Part of a small language model's weights.
Architecture: RMSNorm before each block, no biases in attention or MLP, untied embeddings.
Training: a variant of Muon for these matrices, 152M tokens, 9733 steps.
MLP neurons of a small language model. Each row is named by its layer, matrix (down: output weights) and neuron, and shows model dimensions 0-95. Each number is 500 + 40 x the weight over its row's rms, rounded and kept within 0 to 999. Numbers have three digits each. A neuron's up and down rows have the sign that makes its largest values positive.
A block is one neuron, or neurons of one layer that tend to fire together. After each block is what it responds to, as a language model described it from the Wikipedia text at the highest values.

L3.down149:501527561452482521499499483523595550504512551526501534433471572478442534469476458444435461563466553470504526518486504468473531451539503484531464528536514383500513454521520496519458552505558486546466511566495474573517470455529514501548539401440513475498479447574499543456499517519623512468
L3.down256:500557486509436486483479461529521528511501533536510551497492550425529507509444503497556521490483529569465479460485527567463483459459575497574488480460434445499523492474509539500409550484449438490571538489482555498551549509500446552546538502495562523528517485521460443511557522523523606523
L3.down356:487476469512499546600474454524525482512541466488537492519529532466472482538475511458585486515546507517506396530514507563454469451507518521460547544505484477462535548468543534598516591545526480496417539424477514527491502511505520416538480541475523501426514488521505452525500491483512514491
L3.down463:502537500513485494524485551486538508447437576503473472480512623486504552442484520463573514461525515550440514446573503515524436523532499477475523536479497460491539465544551471501410502476501515473498491514473539456530470488516422443521454538594482488434511467450430410472470518542564545482
Definitional sentence article. Mainly the "a"/"an" right after "is"/"was" in Wikipedia lead sentences defining the subject ("X is a song", "was a British"); also colons after infobox labels (Area:, Opening:) and word-final pieces like beg-an, bec-ome.

L3.down164:512459578511518502456532446504476463495488465425525481495462449518418482460480484408487528489461544456419458481470506458496484544509470534469537535489479515524480553496539500442483462575463487473482602392492471423453495472438499480483556547553483477467579502505562516412497446450509426548
L3.down198:595383470513529513439516485510505527514508452566453479400500533491447435472508554476515490517461522486436541519506535509504521508502528519500515530568504480445513503494497497556472593568483532570464559536495473507472522548520503560495462578564443516399482466540511571536502511505503486520
L3.down477:494450500482466505480454512557485535485496587503478503512528448461462534496404500529504545470489514545480480551478431495530491517438491507440514554502489507510532472562589507494546500495477465551518552425450489432483420526479512470480529505493549472551550463510536459526518495491565561421
L3.down600:464524491474485504508457533538509519492380479432493495438519489465461479500554453485528497519588503514457482504502564567479518452471471539456497537536501487552448529525432493529430485453502539503506552531556529524560495517525457477458465521500405462486465536531504496559522455521501520422
Year final digits. Final digit of four-digit years, especially after a month name (November 2002, June 1903), plus the word "since" before dates.

L4.down62:447492580496545520497487442453441498540512490535507491485477556502558542516533443519520536506491531529487454486497527454526472574518480517439538454508519522514489563480491444466536547568513568499437522460511507577513512473449473532500523402514504416479462506512517486490540483500494524561
L4.down68:604461393484416470476450502474505506475507526540524469462520506505405461492420421521509535443444486506462487455475441457479514500493522545528533528538543566459430508553462485498446560582530474484520497520456529444528546520485511529415544494573487486491443479457535525490556450595449467561
L4.down95:423474581554509515470522536529480466477417500502563511512493530480486500523441475494470489521572500485493567470562529483536563491486564490422477487456392486497465513496493498495501509544509498556507517482536467448515527519446571501543488480509483516485550369561539384583477528500472518477
L4.down119:475507441533476440479522519501495476501519504572485623640531576453525495562481495442500503552481552469458467454507497475499493501516541506560466483430505476515494498510517560483451541525494480474596495443513527557512477552508457499474556500571531486511460420537505464455481517497482553573
L4.down156:526510540481499481528434492522536462477484460500525515507508502478532476494482429467535559478535570447458548506464539446463563551439532532562537470498551364499444553493513536552530433525534498447441466547521599466471492510472450544526469491501432515451461487519482527462483538454479454476
L4.down257:520592484530516511478570529532523471495430445548556460518455564469558500494566438450584434451515449532479472522600423483520561435490457543500515518487571533507503425515476534508446543511493495532495544442467523455452468462508441460462465592481480518486427506465470527464425531593437494516
L4.down343:502516600499518529560475528469491499509408512521498441552524496455432437544565550542525476461563545456477500585544518518512521518446516452516479511495565460531455549509495506599444517486467531458516491473455476470498522497487520473546518463554468460500541544434477505464471538517438559479
L4.down568:546446513474512517506556513448496531426475532550525488417569557533479553522531537464529526432442543515535476503508519473477552450539474502538521492512521434417542408491516559539538518480543429517491484499544487465507481493569492479525388438494516495508466522540541496559521454467581463477
Clause and list joiners. Fires mostly on " and" joining list items or clauses in biographies and lists, plus separators like ";" after pronunciations, ":" in infobox fields, dates' "–", and "ow" in however/how.

L3.down169:516475494464522511479458457554383494525488457462518544459525504540501510535523515567486517455556466504495434557483554535539449474512457489473548493471426509554454543530477584560543573465534576539485477478540475454532529424467529543497451563508437504535532514514501528461483491564457526529
L3.down170:465484468552523457429534471489483557469536481445438473497472495524470588510530474442509469546459511492503545471468531435539572478504498476522460521505451538474474451542471511532538470458480455578537522514538358446445416475459449498492525514465587463499471498501509555507480482511503457474
L3.down465:471596516504520533521466468528535537514493462551493504542511554464476486499449520457542508514396582507481527488523551450441470472412549590516486490470492513546501434537464483486442456423524488532444527538472474554450567459555498499498512545470476523516451505471441561472501519539583515593
L3.down575:449505559507463469506550536478599535504537538550544434487495482559488468477468518442489468554639461450544476500515470464466438499473502559555450468430490463452491484475538517477483519469570570492511523462428406512491593528535536562384500513530535504513508466550455511539509492536473492547
Possessive determiners after prepositions. Possessive determiners, mostly its and also his, their, her, often right after prepositions like for, of, from, as in "for its", "of its", "from his".

L4.down65:494476539551514508537481569485623503510522427568466515537505496478467525414502511599531503506473484476530519487476449563480508414476455503518542491466454518525458541438469518432448550473573422523534459457454518470518432478478528487454499521540491544556480510469562459463515538494496479524
L4.down91:583502518447431469461586512495512535480512501544464567503481470542437546503442521500499468450513496552562480503545500499559515482579558472497514530510452502436474488461519504537570529511560555498496438566503495492493501472429538492531572474459589515495453557459457482462524467569487526478
L4.down136:539468515495536518506522535485525464569470442528414490482475516495525420504465507498527511611458503514549557463483460543449443522540474507448549555441485495468417515442530443439483507451484510502488542416569427471563526478474504458510518448607604417478483517420449488483563540495518536499
L4.down186:456489477548486581562551408521468487495473528543474548446501475463452457518508491554553474575548561492486540510437467460494543505543479541514482503483484453469478500476501497564451505539479486601530475485499463498526556506561478513489517467521486549522473480384483538490468524517552464513
L4.down198:552556489537563468533530571472443487456480497516483549503476497508471529552464525537514525491468525453527533463501528583514449423447447529535458509508515509505447515432473543539517510510462485454583480480482498502461424460451482466493526521500528439549467506414502503511496470517497550467
L4.down333:429499498473500496515538538489427416553555529562532497514508528477464420491439437541502551538498451497560466466497455507532500521423494550558467424531561531471581394479510494499504544485488422493482550529524520473497474498477486503529545488487413489453468505585505479464488561497520516508
L4.down417:425519495576509491528463475485470589508514508501515543538469517508524412488437406514500528503480492543533509443456458486529531514455524494540482481469548511486414533569477495516518486438418486517522482458507565505478517473413456532462510515560453502504447517509482568511509486477499563495
L4.down462:481463525505442419489470471504523443543544530587520516516509567480501434493345494521517506506513492475467576479538490432456469446529492501545499472431504492475551472509539530454492525464455482529498440498520537521494476542539496500503534474538434458460510506560468526529551532539554503467
Word-initial prefix fragments. Opening pieces of longer words split into subword tokens, mainly per, con, de, as in per-formance, per-iod, con-figuration, de-gree.

L3.down108:450505586434470465474544536515595471525490485477472588527451473453520470504521469556538516510486506478473584487503464360553470564534474490446540493462496502465522504517499541494539458538480519475526507430515437497528509547470536539442586538432485482511436485491416449538526439599465466499
L3.down144:368572509481426522466507541477429477475506466505502525527490565543477457469571495478491502463567489528490445529503510443533507467455469506493414503521502492523444502459468475476516470453537513497549531545539494470538518426502544497523548513541515465527519431478540441503524535533535555564
L3.down537:482567518456512473571519521477485432546511482511544497449471474542430525532480473603482504541520469509483454429476476571544502461514537480448556486499522466510518454503617468595459545549501511492465462524433519518468506520468440503554491465442561508502570537434557536452554535474554435462
L3.down605:526540484510486582534538528511513531469492478444547509539492504399465477481487520496527509468589550502521588506504569415412490429536553457505588396474533524562489489450604546547511466474470491528442497444507496564506502541421533531497501530509503407505500565509522540492459518527487552485
Conjunction "and" linking items. The word " and" joining clauses, list items or date ranges, often after a comma or year, e.g. "between 1960 and 1965", "individuals, and 15.1%".

L3.down25:523451488565522509446474510475514486524515472539531562454506525490471525507431474541499475550524508581546517547428445536478509502494424532427499471541464562486487532478442532452496577506546480515502501515503536539548525486523461447491490507501526559549403470509513577550526540561548540467
L3.down416:484477514521486467476469619462513517503562542425512540450502542461481499535468461445509497483496519504487511464571489434474520519483512564493461528464414561426542552483514499489507492500463517471505494514446569481479469488542525583517434563495580550512471504439514511492494538429539544401
L3.down614:442486478495497469423501491533483580492493544502542527504519552486470500443564497416494572562497533494562568428483472523552523424523587462490519500566445524444468520501473476515505479531473430469468527567463460563511448448529489477517576441495498520526507573554486478560553482463444596515
L3.down639:477488521501513504458508502485575486427548512540520457507555525517478486479526411512539531501554483407478571467558474487539526464561461442511526460426513478455508466536488520520422519430491481435443421508473444512477442508485510537492422512474489489523414438483523491416483465582557483534
Word-initial subword fragments. Opening pieces of words split into several tokens, mostly per and be, as in per-formed, per-iod, be-gan, be-fore, e-v-ents.

L3.down146:476516530531565487538507539482507445538548462561450509498530533476503522488434501471496451502507559552450453489521551541492520537441533470495493573579466480420490539529437512441526559522517455514411535498580532471479524516540445480450501487455479507440416489504473506494532498572507494481
L3.down293:502467562489477479648523494520516512441503506508519524464498494496495480465531481467514575527527564483451525459454473588544544546476541487539463516453458529470525455493514516454433505526487433547506458403479527458474442498521532512494479492539496490503543417537517504405470460461457488519
L3.down395:556538548548557518491470483449434537546507523527498458436563431512510528487488484462511494469478521468498477500450525420427491566487485535521603494489523532459595475507519551518461439501501470482453486517524478433463491567530492441559480554526496452480419474578494497514466465419522550515
L3.down531:493547437492492553469496511531499476476572460484453463546444553445529478497520437439501487506473562495559484462474530400510515499493514514556521517534414553424578486500481525505494479482561459458489498470520452553403504529505519442461507501473453467548452457503482530521447529511460442515
Wikipedia section-heading markers. Opening == or === of a section heading after a blank line, as in ==Habitat==, ==See also==, ===Senior national; sometimes mid-word pieces or table pipes.

L4.down7:469467502515586493491494494561503523539483421557453526535499458499520507496526485511572430426519510546566525572510518489474485503493483488474512454494561545500493470522478548523445438487510547528500458487554543529556462492491549543451430526490445498507395548477476524493474530505443494575
L4.down97:544503511523531471529551494507472575462450518498501435502562509535559498525480424472497510491498535507435553507506484559538490461469502519423548474440494451442507473481567476545467562399522467449524492576572544474527486478474510466543493538419476545503458448472483519520543585560555497522
L4.down113:410461535505574529487512522481559536501478461520495471524479472511544511456477559554530463482502509470437518467481588470515459513515422531474500608380420520521449483509469527467495463467516492528477498512590516538485524536484517515487497478498489410453531525531561453484506522511444555560
L4.down146:507547527439489438520525551485505421486511448545525535518521484438537540502481537497577409507543585465529546515585485483554404528549461545383549491547470486506552605558537503543545467506533502551453572526479489508527508532493496475502608513495472538510440540533492500491437522477481529468
L4.down431:476522456500440443520588524584543455524551485532481440467500542477462497434476468466469433526460567513520479504509518538542498507517506473548467512406564446483470472537521566434445482490469467516536486540583387476490496535490540526464514536453497489540554565540480496486482560467473452484
L4.down461:474511464453466501559562450423479448507480502466562538495498424584465527585467525469405526484432468555513543547498557454465447480538472495479474549487502453481463438437438505526472461437470425578455474492472458582436503504488549510522462497454577577489479463489498492539517501513436438498
L4.down569:404561519495455468507497529471509541476430469525440508514493454512478477548537440464605561519448541500452466548536471499490514542466578494543512507520443439450460466522490501469485523510524465506542554553504466456472499523545485499479454414478480512506489489488413471491494541463521505543
L4.down592:585418464465474525515499475465419543492459507527445525503541558510492479496522498502514484406520508524522473543492455469422440543523456495584481496519447471521495458442543552520491479521553518546539452494439411500376454532510522512455509528518541448446499515484507450424474424501493534516
Word-initial fragment "ar". Opening word-piece of a split word, mostly "ar"/"Ar" (arts, arrest, around, Archives), also "com", "he", "is" after subjects.

L6.down477:557544555444598501514499400443489519494490581490497487439461451482513484522567515477501500442510468509473467539489465388470479531519488516463485483543553557523463502441566519498501442464488476513496507462468451540463519557494465481446529477514512501469457492540529521511463538507547565544
L6.down598:513516511509491513555535493578531484517564529498405511506471489540453504533485504427546453465527548517452482517463480501510481430504507511496455487446490565522495535512516412462482447549491436485597481478483484506474517522541523465479503441450471404422407426476505535513533515562578535448
Section heading markers. Opening == of a Wikipedia section heading after a paragraph break, often in footballer biographies (Career statistics, Club career, Reception), plus commas after dates such as 12 September 2019.

L4.down19:526423509538528484436526474526503543465503494460543474502558517505502520514461518524498429579509498500503422528487469481452503482541509479503452481471505522550487527509516503597477478483495529485580534479493475492526480492438500473486533526453534478521546521486484512442431523555553487485
L4.down46:511520542433507563503480517551473557479437469417506429602472502526529524497535471460516517592511511456485476570503494478473481498482511520517511517409452534523499400542496500456503526486523517616507557538584497519488507540475562511511488599453456475527528565536543511437482449557517533467
L4.down181:527418485498518528531480465493487558526493444478519568476494408507442444504529542515542461467524477488446482420497552459511490435496497482437516449436464539508426496471524464516474516513507497562445497460548445476491501533539463581521501509451494513587457461533544521482488503466476410511
L4.down214:514516532511501534463537499484514498495412486506555526426467547488537438525470466529497515394533458537424442496493513525532568492519544569552537430514498513527487518546461507509468450465464535552533503503486472564538484554401463474505486497521502458485531488466518471522534512464545479561
L4.down331:540474503526573501495546530566474505437460565516483590507525462577500618467531458501479543502507481481503474497574391555560487505478500453582512495488492589526494494569522527442494536572505456534546496564479443497521530573490574473483464467527462581484500469513472534454536486484485514477
L4.down379:543478421567391534438477502497467508487462482504541535439504460461448501544453522445424534527541470501471483478529484449459447520540507451480526542478465546419535458529504467462526472484472499559489581448498489546510451521491463558518540427479543445528470496523484536522505463572506459498
L4.down575:503524425492514548489478501481470462490407525512551571489439496460476449479453467444567477453473545470533453494503448398517497491539500553472458517565520538534456550534485544431435481456442495507504543505543454473515467508457513472515531479438492487510443547472462484531474471466509471502
L4.down622:442403516448556438485484452474528519512494518459525535487500460497507485555516553490524513512520534533509574549513504463485477528493519495462537504497491476526493480472526542488612476545450529509499409530495505465548497457486485451541508613568519428520513537498497528527482476562517477510
Finite auxiliary after subject. Auxiliary or main verbs such as has, had, are, were, would, right after a sentence's subject noun or pronoun, e.g. "She has", "It has been".

L6.down118:481459487443528519561483589476402535483478529482447540581520407506540475484469509472436503480516481477552489504514538440515482486418515485488557520472545468507514520424515473560463559476566558518470561535530550484474490547552573484494467411509463510543422535465518488502553477507461426503
L6.down341:534494545504498509534539543522465480528509429564523542490590458445505406468450535535468551460499459486454509551489553496489536454481517469475501439572633460453495490520505523533489508480534586508521563583448468545460540499493479554510491484473480504542552575499490528508497530539477486502
Article-opening copula verb. Mainly is or was right after a subject's name and parenthetical dates in Wikipedia lead sentences, e.g. "(1908 – 1983) was"; also "also" after a subject, and mid-word pieces.

L3.down44:531495469521499507451518532520518387507527579553444565475498491464499460499480485560514479539548488529482537522401447499529506426483529544534510438433518477475439428540550497499550418499544459537501496441507465503522528529495483486515451510508457433495476507545539499440476529521553499522
L3.down220:577524590505513500470490537507508475478502520464485514481486503507455491512538536457519489484477536574507549511491427496472478496474473526568473524484522518466540525524508510474509484544478490458521498570501596479462433422525461455553406419513462476501574504505471510476546497513543477564
L3.down250:473550586526450530520455460566510453498469513553472497493539499482546474485494530504432459446496442465505563472542479457473546507521501594557538503541463511478572519517484507423513484506547499499409478512480527495543484560543534485488465464538567519545439585492450530628458496503476560551
L3.down611:405537517482488419558531473530517531455505567444524510478539549502480412491478488461529553555478469455521536435540524526518557467519478553531452551496512433482501539393495458522525514499525405514545409490456487558495492473545554512500481556559484429431541511519509478455504499479443588478
Wiki section-heading markers. Opening == or === of a Wikipedia section heading after a paragraph break, as in ==Career, == Early life; also weakly mid-name pieces like am in James.

L6.down157:528445489454466426464448507506468582438497475518488494509491543481522502502471557536523510535496477509514540507459493660512499495474442488458473534571506585450492465482564556531481423548454488511491579520524547515524458407526509503495494503498553457492423521538507452551557544494520473476
L6.down505:516568441493518407490464463511363517445494428509485494529504515431510555478497481452521459517450447526496531487517431497462489492464464511488523443454541521506492490533414528501479515471488456533492464476508520579504459514455533524528488485451440453508432524443492499458582454434558535506
Early fragments inside words. Second-position word pieces after an initial letter or short prefix, as in b-ec(ause/ame/oming), f-o(otballer), f-e(atherweight), W-o(od), and word-initial con- or s-.

L4.down205:442487487423507553438553452508537475520552502528554469475509492476450463521498520471498499520505482552440488476516503548554498531554454517466461515572537470492448446588466458465494461524433474510527519512508466575496448460489535462604488584508490395516563520534533496497561465475557507571
L4.down216:534508427493500528562558498552476516479453558468531496460446509410508499492553584490425411464480586553567525458499458431527421570520463463535461496528454503507501431485471536522463518537436543582481492459497571534571451516521510504542541494501576481486490514499494429488489528540540518474
L4.down264:458524474521571552546447477490511515459599493458503526501517527542535522503601551466595496557504504518578431514423506478488475515531497543481521477476485510532469494473502590424505496516534479481470483493586535512545500501568514547489503470455503525430455537559522451538452533438486512520
L4.down345:464483419502470537460466474514530523613434534559487513466524367460477516531511498462487493520537480547512525446458495523498486491515465467450495513542563531483494495468487529522472484485523478544510603483495498541510484534511525490461470501492504482603510492480503579516554554436528579392
L4.down359:442472542525470499544543502454491540480517479479467529549497476461496489522457529435457401548440527554547506479472445564542571445461481565477440560502516467500516478476477529492505424471555429524497499570526504510465478440584531533497523586470472516468490438525488530509492512497539512473
L4.down411:528438465525478470555517461494557567446506431526540500497468498524446515462475514456453497478504552496506480530482553439537513542476516521525526512479516460439543451561522501565459502475561485529488517499596409527456441576490569484490504599505422473543468532501485448534439489481514539474
L4.down564:512531478466502543515499499508539531512479494500473384516505550542468538567389493468445493500584549540537526501430513480431492525511486563495467478469517517519463554479545522527527418479507455458501475537429516499516486532510513576494475514508516475614482467556570555475465543445545499450
L4.down635:474461466605466523505534506564502494542495563536468507557522518464464517527494483516477442549438488528545531544528503473549506531489458519492536536504482532558509388495496449498473465536491400549455485487542476539478455446629481523490488543484483476453503539595488456480562483560523499559
R-cluster word fragments. Word-start fragments ending in an r-cluster, mostly gr- (gradually, grant, ground, grid) and lone r after a consonant (th|r|ough, B|r|onze, prog|r|ams).

L6.down31:419459467481514528554494578444505409531479466435469461472464458516490536501524425541435496526534521523442488521476483548486518492528489464525470526492460521471543557560494459508526515516480466456433489459461507525440450537456494411535472464522443498561459548499389549495542568471463538466
L6.down73:451477512496499482457512572517473474567473532559502506504537511518559561462530522474473476473540440528467475478462553438432500495430440499467505500412444564494530460475464543435488436460458360515510520503488468443473478452499507601466528561478526413444502491512542515485499448535476493497
Clause-end punctuation, "desc" piece. Mostly sentence-final periods and clause-closing commas or "and" that end a factual statement, as in "Microstigmatidae." or "Zola's bodyguards.". The strongest hits are the "c" piece inside "des-c-ribed", "des-c-ription" and "des-c-riptive".

L4.down168:444532459502505445521560494541520493472530546536587541485464534533484438498488436463556505488491510459509450551491503477501478505504531509501580525520490481514521467528485447524503524563509536445475538433486421469486571508500576553470483467441527552437409576514544500583466415546482518578
L4.down183:486507482427566454532536463551493469469507442484554578481547582499388521541467447502567475506516478454467528505519537501501509485523512487431446487505473534459529601504569473523504540449482510534450525502495441528518494455473507528478470439465559566462448526569602487374488499538535541474
L4.down185:445582483492506483436470479526495527525533440527486507487485496455554554526536506469553529521462567473474472493559554481446530493507559461431545471457513545455541463518386552508503505501475518486519609535491411538503536541472433499424538507524503538470469504532467465534503514516464398496
L4.down197:467529515547501527525560525509584490521527539494518494517577552503545526546507486518510497477476527456549543545505509506550440539532558561412450553529442472534494477504492481490446514438495454518536515543499401437459577497479446482541520411532505508534499481504516516490438508550486470400
L4.down350:502492528508530543449524516510499519442461544596487522529502459453529557504471466509456483557426506516482555520515444401503527444504453531431553514510507478461499503526560518471414505447470484522482468530499477426475396508467510478566476511510559503509516591433477453453436475573438507516
L4.down456:497456450508490541473505495454458425476486564506598502481450474474442505513490462445549516441514515500435559473441454477489489602510530523472531462471456503499498416489476464502449504535495535506454526523536472453531511506496510495469485469562523511496625555505471384505533514506496427480
L4.down601:450494511493477516564491496475520449491499454425538566526573501535542391585446472501453490473510520483506567522440494457477544462436440532486485466438573446490399496521456467437423529450455509520503517520521439522578507458524504502484469525515515432495511525555540471517454485560519455457
L4.down627:478537479516568479493478530629581478453493462525412488505484498483578456539483423514480506512492508421553486475495486474492494440580548554495531499430498578500481446474470518496427519461510455482562488512453502515504547602531473533566589432440517475472497484482506471526496479462522579532
Determiners after prepositions. Determiners and possessives (the, his, her, their) right after a preposition, mostly "in", as in "in his career", "In the 1960s", "in the final".

L4.down211:487508438524538500497464536570497559528540567577512495535490409476475486486420481506468477491491540485506461448511484443513461561413498543424518513498515503503538513504543566445486551509568496524489481572530504530490472571499486523536493511522554476492495511498429609486496561532530523504
L4.down349:508503580537501441497495467515486502514448393555486475449544473541543503508510486542432537476432512463478584472487451512437499499442547462524518567560561476485542515559558493483460517466529457499418558541429436502473500484590444538465511412524560519545451501531491489505468475465485500430
L4.down360:519535555521430594528463500463498555526548429519484472578514465478522466461433526456480401506426532503478544538462500476494541497463529467531460501510441489446532563495474500537432536525484480407453501561498490497586511478522537495464571386542527482511436546475482555551410517499477494474
L4.down457:493550472522528552530472458494482471477522484569472492460482539441407492464538408523490561473472536509408513509502475389545438526476473516588477467430460455499549486518425526517448477502481464503501386497468506426496499506488514477536477465509474493560446495499559548551503478485568516508
L4.down486:458527470481453502535509496480499452462529482508501577498533548527545418533450523512475577538497532494398540473461519343544454492443533504497485489505461559528541517591513459536496480595546536539531458458522463474484504518497499503509470527497551515497515550539523523480442498510487541547
L4.down493:467446538543580506450488493489511499482438457508600511528448530484554530493513414473521465466580461460501465511559516479512511427526533484493522548481521502497534548549638490475505490436499468449529463495491479482567549462452597411518472501516521505523439509563472537540499493548473560523
L4.down542:459483583494493499521510549485566490450488492488453512474527514501397450506515467477493462453549445469464526494514442615495565517551530456501517544559527482525520443507535573535390569626494541498476620497508546548524497535494491505485507488527514433507485596429468537502478458482539486547
L4.down596:472538454527475592476568501462453478432493507491536513467545517512514498501521533502524582643460535431510438473449513457528447502489562530548498481476495510464498476509492534531535499560456515486533469510519465537489540461547555480524439478534505510458470581545561574511505467448474505506
Wiki section-heading markup. Fires on == and === heading markers in Wikipedia text, both opening after a blank line (== Taxonomy) and closing after the title (====Candidates====); more weakly on list-field colons (Class:, Position:) and on his.

L6.down315:532523482514548509436514567462550475537522566456499457483549540442453485426423492433487534473480523518535482447477495451535523481555497470487498459460547598498512523558515467490541529501526522614527481445490478492569488454516514470585607546425496466481579451451440503557385427517456458536
L6.down398:525460510552493563440537450532487461487448422548527459478527546484474503495466507431566518421511493465452500465545513439487441528502529476511450515513486575462461489513519453507541531560534501513511549610513433473433463453561481508512499469539506513464481481525513482500502511494486523516
Sentence-opening determiners. Fires on the and possessives (his, its) that open a sentence or paragraph or follow an introductory In, During or After, as in "In the 1980s", "During his presidency".

L6.down373:525491484484432492518403455562473501540476501559573568429462473456420481526474468459560437552489491542477469483518460546529512510462575559497459461520526444459538525548469485511451530492452555505498585505505473476573496503497584408578526507513517528458532508441525477468521478549508517501
L6.down500:491510454492434470514500557547558526492500554491520535516462454553421487441525503457570504554532495538505516405497547394525538506536482545489439547511524441432517500521475524506493461457519503490486505494524611493545542551460552577479562412542439490457560476577435420522475448536478495551
Split word completions. Final word pieces that finish a split common word, such as ear-ly, m-ost, S-outh, sever-al, av-ail; also the words two, one and and.

L6.down514:511450459526457560544542521448501554426494456536478532458528467504532407460518440504514507502530453449518490466557481456452463529523503526502521518541529522454424526517478468511451447489415533435467569541443529527492493497536571521562508543478527448532517497532577428525551474561457406558
L6.down600:466470454478547496510543545511468490469532493440553485490595447508475519448586599543445573573462482478497485492443494507510535500472486512500411502493523493514534491527415453547445493544512589523419438530499487540493493610467538513510552551492519503542474495430481484531499418488553454490
Auxiliary after subject. Auxiliary verbs, mostly "was", right after a sentence subject in biographies, as in "X was born", "he was buried", "it was released".

L3.down125:527460501416538579493495475509510482466487495481480541507523558534490435471490548514516459574569512452484581573509486429523512462449523463520493476483524511583496503465575466528504498523471458511526517450529515426533510487482537466536422511475513458469508470467463456519472517457485530495
L3.down150:488502553557515520451451509492449476411422519596465514540533525496529449568490430564518459533579533489528514486473490484448496521517517459490454561422494510523512525456502492483471496531473561529533473489550424490501471517418522498483478525464549510524487525448461537445562542522484405492
L3.down283:551502436538468485450428457495513502543505543535460515568522530502500511562434494538501560531494526517397510452532411507485496552495537387570462449480580462476549436473594544467507514465483514496542437526458471505525429488500463454430547493524508542527463431492492542512510471414501531473
L3.down387:433458527509454505487500490520522495482531524475517482544410540542492462492484515418448454473511513506472487489541500422469511494555527454473479524444462520441477457519494470463465537496452518474544530606528470495498504481485439537499513456456487501433469506449501433454498562433536592520
Word fragments mid-split. Partial tokens of words broken into pieces, such as en in B-en-gal, m in m-eaning and L in L-ife, strongest at byte fragments after coordinate E/W letters and in CJK names.

L4.down4:506542465555497505516515476469494463535441474524459598468499505428554529543458510549409483508575488534511469489468538448582487507530479523499466525503517524536450544472440543493494469583487425566519494527477414546536476489463430566476505491465496507512495514470450479430538556513455497469
L4.down133:533496453435508499504501446587501457528464517533503415440522569428470487503514491481483517509460512528562490465484496435525490478462453519496460435530534465484443511458527545498498503474554506498494570541583484489426403539546409504450525507592590494506471507453432527540472469541448519503
L4.down162:437503498584467500473445550578497461559551450490461520466472521494524529465486536467448466623486514544507461435474475377453507516558451514515539465475555502437513537572470487462456478448443522457507481458477450506530484430489474462507469478490581459479503551561479526531511485581488531538
L4.down166:517480461491515471476533465499499452424431392569404501453453499527513468471510487533500491541454485533574445468512456413470423476520557496478586530490495496443473509511448562449514468498482528508490490522499558488526480421540534461559494519503471462454508474517511534469443469497452511460
L4.down193:463471555503541512507440480457519457491531505502443516533526570464444511534452462476527488499580522480461533571499553490518493502545453474491456548510538474520561487485483446449446476573439534516518493483461427456463503549523455533534521493435579480491439452494545493510471494477457545554
L4.down310:466523541506475505486488535459555452530464584490465439459589495468492467514525491496573483500468493510502578486579496472443443513516512485578549519506483472527501440528529509555464435540456437473562518474522468475538496518453444551412482472537445496456534525525530457454481512518540519531
L4.down479:496468431524551510501460537486531532529496489486512463525474573555514475447480480534491454488477540457448521543530521471548451467466451552504526565367458501485532471480526530486478541532421475469481503534449467481550501532458499552521453475495453496529495512477467537554458588547450457481
L4.down483:485451446515483456487396529559469460517446494575498501504437619552517548550512535498449480528495444558477454519503497424521548558416504406513550466524552494463492442455505498512494523527457490468550550494470518470499475541524480624488555478535577435494512482518458507488465443564481432480
CJK characters after romanized names. Chinese, Japanese or Korean characters inside parentheses giving a name's native script, such as 星, 七, は; more weakly, closing quotes, "==" headers and mid-word pieces like "ican".

L6.down252:484512463493491469482513446474517526500513462434531526468492532468577475519565508494462468446495514504538590433436532541464491520532507455455438528433501536522467476471487463422441520474480531561463498514459477543464482462544463584516463525441500491517631509437557492556575419471515474460
L6.down360:477461515488486531446490535572459485524464445605553475567575448553520454497505421470404515437508535529447570467476524423502532483503535575442441456523588438509513533448535498487478438459500475524538463474503462535464558529506477505515468499520530518530433535544541484482487475507409505525
Auxiliary verbs after subjects. Auxiliary and linking verbs (had, has, is, was, would, have) right after a subject such as which, it or he, including word-split forms like w-ould and h-ave; weaker on fragments like c in successful.